MLP neurons of a small language model. Each row is named by its layer, matrix (gate and up: input weights) and neuron, and shows model dimensions 0-127. Each number is 128 + 24 x the weight over its row's rms, rounded and kept within 0 to 255. Numbers have three digits each. A neuron's up and down rows have the sign that makes its largest values positive.
After each neuron's rows, "fires on" lists the tokens most often at its 100 highest values on Wikipedia text that the model never trained on.

L2.gate324:115153089135091113153147202104085170135142134161167143159100147144092123150106141095103111073135126163137148148110112127083119119115101149116149138163136156113159076100130165136093144121146130137149081141125119135122157120080089159136106125145119128095155177093141110085128086145076129102113134102145115152106109119150110124118133093096143120127154111158148115126128155151135135111100
L2.up324:153089146104121116175135109125147162104134121132107138095075130117149138125112113097089163128122099116155129153105101111136134151117151111117112139095160155140119130163145079090105130115112101118056108092107117122127105120157128103158162105124123129125124151116145083092136099147146109133189177118117164083081144125130153123143078145175128111101130100122129138170149144089126148118138
fires on: "ed", "son", " /", " Racing", "ment"

L2.gate32:117116117100170165115154202121138155141160162162138120121121089105106103118114133119138136147133143136127133182125111129171082131129131154147155123126153136116114125126140117128176142083169107116124128109167172101089123189127122141074155137157167122121136152124133109117118133106113150119122128096138140162125141087178128128140096113125143109116149181093136134095115109143103156109120
L2.up32:116112151114144104100167133121152146063091150119095126100146103076176131129110163115142177136153144122072129129118141114130063194100107122107117114095129155138112135126114119127115148094126143113063169087129115109108118131155117116132127159138096138056149128094123102114156130141123114149118087158127140116137131103140105156130079129129144132128123141095150162136157134078133110083153
fires on: "an", "et", "9", "om", "ine", "let"

L2.gate72:095148113054121152153123136136141148096139139109129126104104116147091134171141170076137127098133103104128108156174095110147140113119139119130098144136088138079158108098153168152152142138114159081160119156138137141133141145146180122134148133140111148116120111141134099107106177116080123162108148125122127084134136153155092115139117112115109172119089107115122114130138159129152134149161
L2.up72:102105135121138132092118149127093143127129112161126096137121191154108148138126159084127120106111147109160185165134128089124120080126124106147137115135113111106127078133153142126112181137121142149132152096137126163123153117150160090134120132147116168074127124081118132174128143090126098121081131159102120102149117156144133101166130110160092106126148162111126161159139117108160112096097
fires on: "dale", "field", "chester", "ford", "den"

L2.gate50:119118079158140137132123136139140123147081100171114136132088153138146141136148118101140114146125151104129124141160158097141124137105097156133166096128156131138108117140095128128134139090115101144129114146076117125133145166114120077111138133138092122145087196142130148171122145109147139058124121135168159132108127104128140130152139110141153072121103118128140167054102153107173095120142
L2.up50:109115081163115088116120156134146103133113081159113107113106131164137116127138147118169140134136141120138159112147126099132136127119129132137158115124109152179061182112125181141131151087164091142144123135119089163109142117129166108126160120138102121123099120153099144167079120079153105115123078134123138123133162115121141107149100114119137120092135141141150138138105181067143123131150
fires on: "e", "ge", "cy", "ty"

L2.gate286:113114128087108140075152120114125135101139130101103069129152144139183133127125095110110116141145135153142141131141134125115140147136118108135115154152104155141166113131152157141124153116150126124126134126151151119041118141130156104110129087073115102114136126116130154166112134109162143133133134098105094163108107135141137119144114123141117164168141097102102095105119104130120143151154
L2.up286:122109134132116147093132139100141111074103098119103112185165151136144169144093119134151125135144143137139123146166134203164098124113152133112152161147122121142114160125098149143149159173136112079139131138163161135093150150150169112125125147078195149112122141170105159133137132056136079120155142118127102128132141176119125106136118122137114112147124119101081149133145134127125140123111
fires on: "/", "mi", "ung", "ong", "ph", "m"

L2.gate533:094142106128132140091145146117133128138112106119084128116119176161117113142145128127142146128144169095105101121119167127158138107116117130148116111131164163131111117151091110095144123137103151150125160137143121211133148150152090175173166135138122090124130116128147134124080105136137112107136156137074159146099140095150158096098107157120114118093113163144124119072154130140151123164130
L2.up533:092142144105149098134168104116161137119138106131152142113160144137138135118115096116139142135156149078133127133150164156137132104124125140134108094160152118098116142144086095151109130160124139154123130160130084141121119098139137170146200142157133110118085124151122153114097171120140112170116151156086129122158115101138162128092159160111094121092118166140131103091131093106146160167116
fires on: " |", " [", " any", "[", "ious"

L2.gate667:111107108101110099132142135158145156140094122098140107103073087129145116130114097121114136107107100118136161151131148173117095143103103086161128156106141137125166131139118185143132102117145102086114163080139134082121109103140146117126158107133130137126165118115153135154109102154136141110128152149147112152127123114142117094152091071141145155117130126103107107056129124102135102082125
L2.up667:108132128087127119143120137144122158109113151119151134072128081114155119091136110166115135120110085174131133092135123138119165125146115134144163136137131114091118117137167149143118106149093107116172178142134152100151137188111155118132148153154144151125127104122110125117163140169115128128124174182133151148108095125119144103122124152144177154151095135104092141093130089167123109158172
fires on: "/", " O", " her", " N", " Ma", " women"

L2.gate338:092150143142149108104141122141124091172141094092113172097090107126125087099123121132100140107129151092133118162152123117161142120159118140174080117131122113152135145131102099091125132128154173171115121145133135162125124105140147094129130136168147154097095104154133108129102098145143109139111095117117097096110151111145125142101157146130148132173150166140103111124119151120093165097177
L2.up338:107144147094129114142134107117123121120139091067097102131155130110127137095129135118115177112123137097103151155102105116160149126158126156141093125121075063109088105083140096132159133165163129165131112097125126132108110116116126126092163111143169125154118121185096199101106098143111108114103119132119101092099139118131154158118137133131115116144146155146135118133141147148089143084131
fires on: "'", "ro", "lus"

L2.gate175:101081122143118086147148151130081152147122135112119150102152105113165155155160095103098154141104093107146166133120090107097134146139132120140088095104106094128114112145167129108122186106143124132111105102118180118129152118095108114052139139126172116132141112122135076145142126126148094128133125120115161110129135096136142139138138107139147141156134144186161117108128150136120140141151
L2.up175:145121131206100177110146170111119107166153125110119164125111109118086162130132084106115152104122107125081131113182133134113109102133121144145129099137142130110101106127131155123123130098174090145108077111155148142112137161104124136159172111139151120114097153165081109138081136114128117160158136139151105149107134106139145101175130100125145138149135106150102154150117129112153167135121
fires on: "ers", " players", "ions", "ists", "ous"

L2.gate616:137114100107107141121167134154138162146135136149131113119101146156140110152165153139137162112139152140110136112077114094134106149118120133131136182151093094143177146085085135154164132128146111073146154111138157131084169130166138129142108098174089147097158142135124136141124152129151128106065125119116119168126108148154074132139112110130163145140114142133141154105122138127115132157147
L2.up616:154129101153136139164115122148089124113110122091153161114109123137143150142137106162136138102142176109140104092119117084142066109100139107103149156092124101154175126062115121149115119163077135081155102097171126119152130111161100131100140103121104150110144123136124176128055156115146106155119097156128134109128158134165091124144089174125094137145130168143112119122115124118149132127158
fires on: ",", "-", "–", " to", " back"

L2.gate539:128130148146132119116131147169130144164109184122103124103149154141125121087143098135104102149128142165149111101130133107125145157140137097105108131155109095137146142125136124119139164164163103105148101133129162105067143143135125123094154132103083125135149119148137080157089131128093154112143134077138114145136123121114145131174177077076133135141126160139149141145167101179149156131130
L2.up539:124149156134116114092133083137153176134111140101133135107153132130114137113123139164091082109118103094151115181132136129141136134145143143110101147096085102146109094124116131126137154149111169127108142126119127113132085118148109100119143152182086111102160133134170149142144119139129158114135184124085077121097120126124132147147102107134135167132066153063141143132142146144172129129130
fires on: "H", "ph", "th"

L2.gate706:143120118152137100166106149116089146126131134106139119110143142118133139116166155128100125142113099131170119192118114145149133108099178140117108091127150099152094180160137150126142173118104112123131111138144140127079155103136142140117137078133093121126145122103135139142111075112143146117142146097098137136120131105175095110141101092159129117152116140140166154099141138146144184144099
L2.up706:125154165133106149127119160185119177133115130121103146115122116139170124118126109140151154194094114114126096151131109123128128141149127120138141139120134080099121136124151118155163127100140101079133101126121171117158143137118101065148090129164137102174136107136117110179112126106171118088146130143136169132106130125099111124139124135150125092113110135124128163124131152127104119147104
fires on: "er", "al", "y", "s", "ist"

L2.gate620:127141118168152148160134103148095132125118108166115122118121104098159137098109148125124165095127126165133121140148114121106090150131100115129197109119118154112134147153165111202120172142139145094129123123150144128095145132108113110178140123151152104135131144138144108112146152117127103115116131120189111123104150156149130076121057144088065105142116080143148142116097115088133162119126
L2.up620:150119137157123163142136117178139149109128124140127156112136169064173166140140083137132139071115133118134128101132135110136154114124107147114082103095114128119163129142113111121135081152137159169159092134110180147138106141102138149164136148108121109134088123087131129082117112099101083114171122159156130125172167108145132119138083142122122129103100143126144143133099121108084139135158
fires on: "na", "a", "la", "ia", "za"

L2.gate498:098133105115184115155104129153109138154083131146114073111117145090107148100113095125128117145157114146094102140141126126126109123146133141132080124129141144151180074120134172160166117121148116119166099140126111093144142126144129131144136126156065139097106145145136106148131141124094179108087146079167111136090125133174112116132146160127152097117126193130088149131122129144146126157152
L2.up498:134131097141118084153139122144128103104088153110136116141141083102106126111105132145089165159146152140091090088114147116154104140130117168156116123113136124153180107114090136149185096125138170151172129114160110104118129143162110118110137133133108157156076133152085125123093147102129137099109169092171119127145118126153089166112134141106167154128136170133129118135155134139094108138134
fires on: "d", "de"

L2.gate218:126144098122099120152120171130123118164102154146112107096101163130098117128127162074145133127141138102125146104116139135109121113133084122137134098131111135115114099099128165175143110131150153170090147082149126097119125115128161143130093126110143146091126157144127126143064147149140150127073137134143122083093142166148087157140099111098115183136142154146155146156143123116141151080129
L2.up218:129138097121127139151080131165156119159103105089091147122157155113156142118138137125097124169114125122117132111102193118153113105154144106121099149126151147132122120114145098133159100128131111112107132090121112120158102114144083137115116130098151125129112143114152124121115119163127128104153123129167180123097150109166144128162090087120094142151153101160075109141105123127112076082171
fires on: ",", "\","

L2.gate413:153115086102123114158141145158145150193115103093129162128187107120132140106130123107137141123101119109107167126158120133168106129149092159136120137131115093117197045145112152092107098129149111151134143120114187132098156123154126103079102108143086154127132139125100124133126099132175108128136129103089183125123145149149118134149161109106140156096117127134103088118109120147182125110103
L2.up413:143126126137114156127100145038115167160128140116113118118132130137123175112102118160102121081097108137152108142140137143160106120113133177102112126112124147149097131148130145126131100149126129148115134132129106147098139145134117155128165150136095123081118152141144129165085107094127119161119129121154128101167159167173122164127108130164114115126126107121116171135123162140145152176158
fires on: "w", " have", " has"

L2.gate247:148117094177144151132124143144108132187119128093121148102120157134166143134116130153133126096167127132132140133156149091120163088150098106150105108119121125102132148127094166171144152158172156143157108162151118154092145175073137121138105125134117139118126137097138143108162154141128134140171115110093139150161171136132154103088079141149126140114143137165128116102109116167107177099114
L2.up247:127140139173121100158131146145128083131110123149184125119155135096142105137087120113122137130180131110089146138150139093151142103125141114125078111101122143129096118134133152154100169155194157163084112124136105113119137127120108098134142161148133096149099122157117147121159129137154088120156103141104080143144160138159165144103110116116088124126109147163139127112108143111130142137151
fires on: "ia", "ra", "O", "I", "ro", "ula"

L2.gate146:094135081146162136117138114149122106119119103127075162079134126159092096149106129117152163148129173100106070129108146100155123075097123132146151136140151128119127103151088135144139134150112177120113146132118127166110118152140112167108172141147148130166176136101110153122099139140131109161158149128112121090101135094127114115085155151131141092127143185179140146093119108152142155135099
L2.up146:099147126103164112106155084142135080133150100112124148120135124143132128134080093119162165135120112104112106119138122103130122101092136152146143144166132111105135085134064132142088126163103207136115148105118127148139094131156131128102161123120173118163138139146116165111115120105127099137149123165099110096117139112120127097100161158146110095166118142098130193136134109120123139097107
fires on: " |", " United", "at", " Party"

L2.gate583:165062161096120128133168123119112145157065137117131090086156097109132154166150109123083080125109129148140152183130141147171076127146156109115113170147144143093189104123116132103085116092163114140121111129121144139127140115149124091108158081117148150133124144102167131130154130138111134116123108141167154122088164148151117141125112143145132156128143125134113113124146152139175126086141
L2.up583:127087154129115126098140090141152106150135073146087141107124107070068147117138128137117135137091134138128103103142154107144151138123133135200112125117155088184143117145075118145147130111110160100151132104087105076127141109126116134106145108101152127112145120161129152083103150164141159141105084116154122142097107125103126083093111134126160137095165129110135129127189122134129140111134
fires on: "ir", "el", "at", "re", "ol"

L2.gate276:045138083142128140151137138114158121124137139092139109096133162136108127153116116106116162147130183133124097145126161137157106133092102104104167132113139076146105086111104131104110127131122172172086161113146083169108118171144081156115136133131120133145134111129140155115119119112137149148113151097102119132141112133127145097099134180085115108110127124162092082115132105131131143127110
L2.up276:110139113122174096155112098124125099093134163095136106116131138149111153160129125142152161145106130106114141135109124103167127104117076154120126125110109078161091100138117160134084112138146166168075187102127093108146097150133130117120119147108154123158149118127128133095128123094154125156080131113145067120136115126116140120084079162156112108130105131144141157154152130138135129143126
fires on: " |", "ing", "th"

L2.gate589:075125089099123123086136134165150138142134119145094123130123073123134160130142125126100147174141154144107122127124157178139123104159151108146140125158115147089135126179097121144148103123124130120166091170098121169124128158091118148137120114157087059100078142107144124152074156116160139124113165139152157120108109130117138157108146130123133130153117134101112115121146124131095138127154
L2.up589:128104129116174152171145126126138133095135144146142133145108132119092125129155104146140152156134106099119118115144123103115138105123116142109144140127148093123155136106119157153157148112127129183128121137128142162132141148127146118172132112118051132105189131123099145089108217141141123087123102141166148116196121153091125129142110153160139129132152142170098139132120114106135123136147
fires on: "th", "de", "eastern", "st"

L2.gate157:133156158096103169113123133120115137111123106155109100119153132144133137123109123157134122130179108142094135129147140176126125157120139120158135128097162120158115124129153134128108149104092116120076113140127173100158109164107105129073123134182121113128178156073131137108133123119111158101098141119102147103130170105097117082136141134153126079115134138135033113138148124090117120140141
L2.up157:130105177131146108136169136086115107099107156143142154094131090129126113154178106105118112149194131184140146125132112123164128142118189109151192130121132143162117094123177136111157120139136118154096133131080111147131138148080115123141144114111170146150149100127154133105132114106150142162096096121116088152112103172146145168120154094125095145127112144119136099171101125119147128138185
fires on: " home", " son", " mother", " wife", " daughter", " friend"

L2.gate575:122146098118166159107159129140112152146135116117093087141138152128116154143099144106143108146123125079159134118102174078163087118122098163122134149131136120132124136145160128103131157161142191164129152110148120128121130145151106130160139109130153142106130161148149163126104119076143068143128117143148142076136141129165152137137088135107111103165143094170111164114106116123139134106115
L2.up575:074139117134128120145119145102137128081122172143087131120119107123125151130116161124109203122152165095079149130096145108155128110143131113107136124125101092167172123155099124175105118172115194120096139123130123111127127115133119121119144119127203168140138152134112103158092177152123116166132124122139107127131113130151117117114129136131119123144151153132154142128156099131139182119126
fires on: " |", "th", "ly", ",", " and", "1"

L2.gate484:113119103113127168105161122171130142156141163117150154131106120128142119127121146129118103096149169166125138114164106086112124111108118101086160149085170092106140106168166081144141139122107104129147131148083121119158148134126105109149162135186117149095081163158122139105135123104148119075085121112117154138147085114122102108153124106158118171112154119123110113135095154138143148114133
L2.up484:119104108118108125126171150113124089138099134151137103140136160149088139121180109117140123151106121142167106111117118102157133139131168133123150075123157155160120109088152108114067157121117145168129189114112094144143117088119129152126087132131121178157112124100167093113115146082140143123132130128102136152136115113165101132115123114119082102107147110159142100099099102094104087137146
fires on: " life", " song", " hair", " appeared", " mother", " daughter"

L2.gate545:120128122107115168115136121148160137140137089127096144108098133149129116099109194121100145152113156093100136134159126092101099161148166161108150129127113119119107173136129153156108145124120157128125132085169114136111104108145094094103137108118131147111118133149138110144098142167171160132157184085137083126101119115119156111099137124120109095105124151134099138116132154166143145160095
L2.up545:107149062081100122109135114131117197105097137124089132145126139136148144119081095128140111134129164128143107128123135150166113131058126155134116147131152118175118112187114139089098109131110169137119132156110157123144141133139114141135137118168185100125114153128152128057112142078141108140090146140071111148131156097162128128110118138109111107112105146084126128115119127116163147120132
fires on: " |", " Canada", "ly"

L2.gate400:132109143172141138116125122164163108175121183164109121116091070145143141145126130152092131145136161153100109131117119129160137174150096124182097102121069112126103156136148107098118124112081119151140122086102142106114129146138133137121138151114118081140140133119215142127140125133123127129139108120118104126101110154116145131155159094072075156136087127125090117115120091125129113107133
L2.up400:162105130133109128174154151141168137181105142153131091101149130117145141097111114119101118141140144148151120114103090098170119118121137096193133138143133128147093140154163154137140112112104094162106128067117155116137121135163150072142146109110102107140170108085184131124129097107116177133136127111100121126111143127115119119108130094070067139110115135104128115128111109135145116112129
fires on: "B", "th", "K"

L2.gate130:103105148141116146128122146126128144113102115153084157125145099111182163163130134133099177132122144154120162148118100150193084126106134141108158120136162097107117100132104154134129123117144110116122126150145146151104115094148128143118120162108127164113130124101111163136123142136067134137123109126136141162145099148115117112163129074097124162126106155099090152116148171155122139135105
L2.up130:127113130143124145136129209122120104148150103121157120130075133145185119132098115144105113150140142115132150122104123180153105120104132149127134076128157183158117152144088132151163129137094107134111159118141131129129128099163145138089116163069149146195090118152137147123130122098125100148140122130132129115112146144083143185124152106114118135098119145120085114121157124118136134136137
fires on: " at", " At"

L2.gate51:102077139120134134119126140132107160159126133122132113100120172150115167185125130140132125126129133130148104122131127135157102151156167154117089107112124158140136107124136182111089153147153120096088121144171144135059187187109137174178148131108076115143127138138120100101130160100114185092115148097102134133125096139136143135140127125127094131167110140115154160134127116149160151142117
L2.up51:094129134128170147111136152108135126171094109118110129072155152100140115108162143100098103117134117118109173129116174113112142105108108118108090104139126163108141128094157147139133131172138114098101092106084129115123168155131134134144129098159114117110159139131130116127134091084131107141110160105085148095140179132113125156137138104154100119157151150103140122094160087082148120102123
fires on: "dale", "day", "by"

L2.gate594:101175145144151095112128154161157153151131113162131136160119071127126170129148088101112128130141099146134129124115110217155125132138108165094103186129121134195139117134115109138126110158155160154156143137110117124134205114096124113108114180138158173137109121129088148108115154122156129123159115105124133109106145130115116130150156138135148171125125122148138139154140152116133154116127
L2.up594:140135145102097129109181103077144124140136114126114134123130111148137119161088117139148128136130178128104131165127101155141136078132144096137142146153121148092125135179167127119103088086141115115113172125170081142144132142084106119151137153167152124119163084213155116118146122108126134123137120140096167136123151139087123144118099137140138139118145178109141150115149096099134147121153
fires on: " =", "m", "t", "mon", "b", "ma"

L2.gate384:110144109112097142074189121146106128143165134097097108141132139122151161148128142094109126106153156141135125134087139150165129154175139158143117141139108135084180126145135131069116122155116113115136115140144125147094150162099112125164128080134125139110137140101144150133103169131151150150155152116095129144100130139156096152112124115101118113171131120126079102113107155113157160109113
L2.up384:141141159113154152131117108154110104170140130113128116150134149150109141075113141152107140137138147119169168112112131116120147140155133185120158132137141120081154131162161144135122117156109123183132165147128123131132137107125130165141155137168172171142123084106105154120113164105139155141151104125095156123153152182178106150130095137134106123158137092132120123156101149076139125125151
fires on: "m", "w", "dam"

L2.gate584:128098112149149157099186137145101149139149151181061123109143144118089148158165161095104138163130095116109098122110117118155159163175108150120136133118143114154138143154107167161121112071101140130165108142116149131095148177118158140122111133090143146094131125122137135111141110138159136142122079150120148116114134119157101070145105150106128138152111084124156102149092159112138132103112
L2.up584:146118109074118084184124122144130110083126125127126119071117154132152164125142100107165087150090161096135097119111158100124093098127119182125171115146152096114151159148104096140105125099118137127135116112154169112176105119139137156142173147136115150130178150121087135120134120131149124122110093145097125121107129124153104079150157145129131121153153146103123118125128112150108144102117
fires on: " of", "rt", "tch", "nt", "ez", "agh"

L2.gate816:146127148125146088134130190115159116136116114104137083155081143111092090154115114107172160129141100126100130137073116122083160095084109106107082113106131120178112112131125117127132086108119120155112151121142084107155134121131161122115157133126139151099162126143118114122133147161133109144103104176133096104147145138099114116111147103170154138115136120132120134153162095118138102108133
L2.up816:126106107118159124129123150154114130114129125105108135120093179121116130143124126144151130104147183117093129146100117119121096134127122127081113148114156130096113116126155090144148139150121127087084137116145127124124149117213118097141155156144145157103144090130111120125135143130121087126135068166118148110116186148134116120133123155132141146131157132135141142176112090151111130136137
fires on: ","

L2.gate136:137130098116130148123113166136133152184115145149154116102140141130184165133112157075126126160121135167169145167088149152093126119154167139139148091134087157124092134134114108153108129129120108112111127132111128142125156121134153201100121126127136152154152121117172161150123114162089113154126150118109154145159113142151147112139092085107121157150121134152139158114129113135089133111173
L2.up136:109145134120124111113155138136127130120101129143128064130062177136087122145131126088156117091138128115128115094118151135119165142135107134132162141120144119119156108139173132085124109146087138136152160139158152129109160127116095119153133173133116163115096038168117160106115134118155129153110079127056108136147145170113110125110119160096167114134153150132138149114084133121149134182111
fires on: " around", " before", " north", " south", " west", " down"

L2.gate511:116117167124120090154119131124141141129192137139115130146148128101143141117150131105137151117116150128143150168122115174150156146088106142147178181115149138141138126160122169135075150131087153073101107129165147141118172121083145125091157108145163109154129108141104155106129128121149133096132108114181137106115113146139084174165132143141159107125128134137176157155123105098142130094134
L2.up511:124153177119063080129113112103117174104129159131120170093096090157114151130111095121117139112140136125102153145116122101144120148141141150151103112119132162116127103144125138142142092081126116125108146133135172146133156122110109120130098089116186152176112099135131160106124138110079133132147162096141156108097139105150101108131092085136123114155124089141134163145148072115117109110159
fires on: "t", "m"

L2.gate646:113119127153128129152146140127125092167164067122136155162128137150188132103144120135126135098076077168156123096121131140084163135142163093198105128127149132071098194123138149117184103115135144163148144092090131135131106158132136119104136128133122123096119138107109119162130137122115168086098117131117112166113142102113145135115124145142105094138091148128115117126119137121150116087120
L2.up646:135121141155113102181139157114097063116126112113151097138113143111148132130148119106144133155097134139143150104120145156096129128159137127153078104100125126140169190102120149154177117126086090111166138110169118109123116108111095103091115114133133130136132092136139119129089155133104114147106116096156133118101123084133139109088113153140097166133125161115134067132137148119113162125129
fires on: " United", " Dark", " none", " All"

L2.gate262:107172170128135074105117174111122109140130125095139124097128133130121142163121149164142115100139159090097106180161122143165152158132119144157063175118121122128129117100159132121116184105152095120101132136136096151120110148150132127106153084168150130144107088154129101122111126144122100111085119131093088118140164154117141139097113149104158156134107124150098102098132155085140150107179
L2.up262:120145152157147093098099125080127163186100134097103138163105083117122173114092121179128103144162137087119141140149127132153105137126114143106100135090113116158102154119137132076149171147199077119124102142128124136150137120131138144143122109167153131133146121189157131117125147148142130093097115102099120107118165130136179103096112179123162129145147123151131145114172144131118139125095
fires on: "'", "ro", "bu"

L2.gate479:116129125169130155130098126145086075132113149130143117116143152134118152128159092132116116115094119117141122141130147134193160123121124166098113098142134140129099155149108118097097103178116179131162115163131160135118161114147136141120143142091077150158122114122149111099145121139146117085104140111130097112135128114110152162106120159106134102138060162097143141137157121089151112181160
L2.up479:122132163114088082136140135125106133154127092124147173119133109099107150163141147115116166154092101131117110108132146088143122133093099177100127123110110089142113122183138129118125106149156110179122092138131155083140137133128069119147144073099124117175108120159127160144118148138115112123107104150075099146137097106106145155122126103100137121127143142084168155136139161056105085122134
fires on: "ar", "D", "st", "es", "al", "y"

L2.gate214:122122087133118143157134104101093152139102074145133159102133130098157118139112115139125108137116159154155126106123113089195148099118128149122150099123127130142123135135094126080186134110151138172185121117114164122111188138110135117139137152110115120118053105120090112138137104101148160146114136090123090101091131131166096091159129118121109125128123127144085152077166164104136166162151
L2.up214:122164107152123117130139095110136143129139101141138129125094137135125078112127098085131118125134134114102111075169106091135155104163118106132154139121108104135142147097143148127178122121083099140164136101177136190140156096128120109130078144098145099160118108128114148093131107142183124150125125126140155151150113133139102142126138113125105126151165180110066148133116160114119131189143
fires on: "e", "s", "es", "ing", " to", "y"

L2.gate582:147095144146131117169140151148135168138178162130105131126112178129168158120088101121119130101117122156115103085144156142116147174149104131132142089117130140130115114176155145110102153093131156135131095132157166077136102131129166132123159147158116115121138126133130154139150128103119110148118110154093125160139126127141132112157175116163152122112157134156127101131136149178119119137153
L2.up582:126117127188129103126122140162114155103130143097093116071168146142170161135140092124137110093113092098138127104175117139126128111109118104137148132104119148164098082139126140139120162126113113108156117062143135127136114123118132114125116125136108126119151127107133137161141170127147139115169155132119153116140157130133146143181151112172147100124158173169140135099162176121107126156142
fires on: "ers", " teams", " members", "s", "ets", " players"

L2.gate318:128120108158133137100108097118125172113107173122097134121122134118162152131109163116083113169105156152144081113112157124096134127108126133155152103165124164113125164180145087146103127112112137086142137138132097157099178141127115159123173137154135124108097166114145123130079124111120112137108117128117135140076114098140113078122107062131130129114111124161142206097147138124106121131087
L2.up318:139119158145106172102123134146119128079125100107152142128115177128166161104149138131131133101089161117113151098131160172138109120156155117129131115129143164110126107148138133122070125101108120111159122114136119184123117165115116131104134116148103128167095101157122158103113134134089156139162105107120147150145111142114138125091108155153104147168112146057111059108103123149119136118156
fires on: " into", " to", " north", " south", "-", " west"

L2.gate396:094140102088125108114132097130121139128106093123134121094129161104143166121164120112070085116123137108127110130126172111126108106107159138121138161138140138159143162097105160122190109128134110127113117079145145180149122095120122083116120116109110108130120128159145105148145112106149104123101142146177128097117148114126118141132125117160110155161146082172079149111128152171122145107153
L2.up396:145119125131147135081141143067119084162134086095147168148152131109128121154161081133133101145124128114113141137154130083117108108120118134147124128094130123132091140148126120081151128118115086139112167148179132163133125173115086166113125097109117126123092138137099145094129108110138133108140101137115126121120156113069135160167127182145135078159125086137098094115134132141090121122118
fires on: "ing", "ed", "e", "min"

L2.gate342:131134117123108115138103126130076104126139128186095071120113116102103145180105129133141101123121118127110115129157098109114125144101116118107124155124140142140110161158136154159140128149144159091138122160144104130123130122113097132163155123103105102121104151102176132112171140086119139130120093171111130131112150092117080063086110152153143165101130133143172116135137164103156156105143
L2.up342:115097105153127132123081115110117110184122141132127110096134173138139128083141104132156098101133170140108102133095130143164119159127118146097142141084120135170150106043125128099152104098085146098123103109140137107125121131130140149078122096099107174135119164092171114183093101113107111140150121135127134140137140161121148146120107134119118106079110184140137169124093143125091124115132
fires on: "re", "ry", "e", "h", "de", "ification"

L2.gate209:107123112164152135159139155135134111093119070144082131119142123118142143117114154087088137104094170162185124142117140196155110172167154129147140134132118096109141119151137144085144132129118100135091126114155170128107137085150128134109114126136127164151125114101086132115130076138105104090131141129131151168160105112149130102108139098113123156157161132136122136153187116092146139128115
L2.up209:116121137108145127112120151101163070138143113180164164123132119160106124146133113162134099087104136131123115154087163108112127126154109147140197110091071146099089067145132136128140144073144130103127147142123113122149125139108117111140117157094179158159154103152130106150166112165133136136110069116116146148114126122148123114133137122106141100121139134127080139112175140132111120143116
fires on: "\n", "c", " at", " during"

L2.gate332:115131107093108106130083131123128108126121123164106084139127141131133114140108176108099100122127139153141122178125144167130106124130124160122179121134138147111104114147097155151135181135106156093124167139140066161113164144158133127153136118096156095084120139091170143081106101113121131161108106107158098121066114127127118144129110121130160106112134123118128158124134104141102120125178
L2.up332:159081134153106112118135176142127135131126142077115089124163177128110101135142106079132080125116145151133112140120120166126073111133139139177084146108117137135150080122136153124149130138122125163138107130147107127123106173136105126127153169100120157130144109093126143129119093131137180143122168095127099127122149080162145097111150127110144130156165132091161153099141103129155100161152
fires on: "en", "e"

L2.gate720:112137108074162141146134142145103141134121124129126097148123126098124219168157151109121149138162107126117093134109163149132181141140108132132082118145154141094171132126136122170166100143107152111194098159143110100127166150122140102125133107173135136103126162126151134166141141172123131139128122112125128119149126126099097089120139121127127135125134189119149133137136093138131157132125
L2.up720:118086140124131127117075094149133132135085138134094080099102122115141150120118129087106134134156096131116091147096131104130161116125076132147099134128131136074118094091105132141154126129081136121156093132107121110123133108148119148162143156111082116063141116139136126117129117131121128113102135123137157106123134115121136105111104143166107159090142182156131154113168122094098067123161
fires on: "de", "town", "day"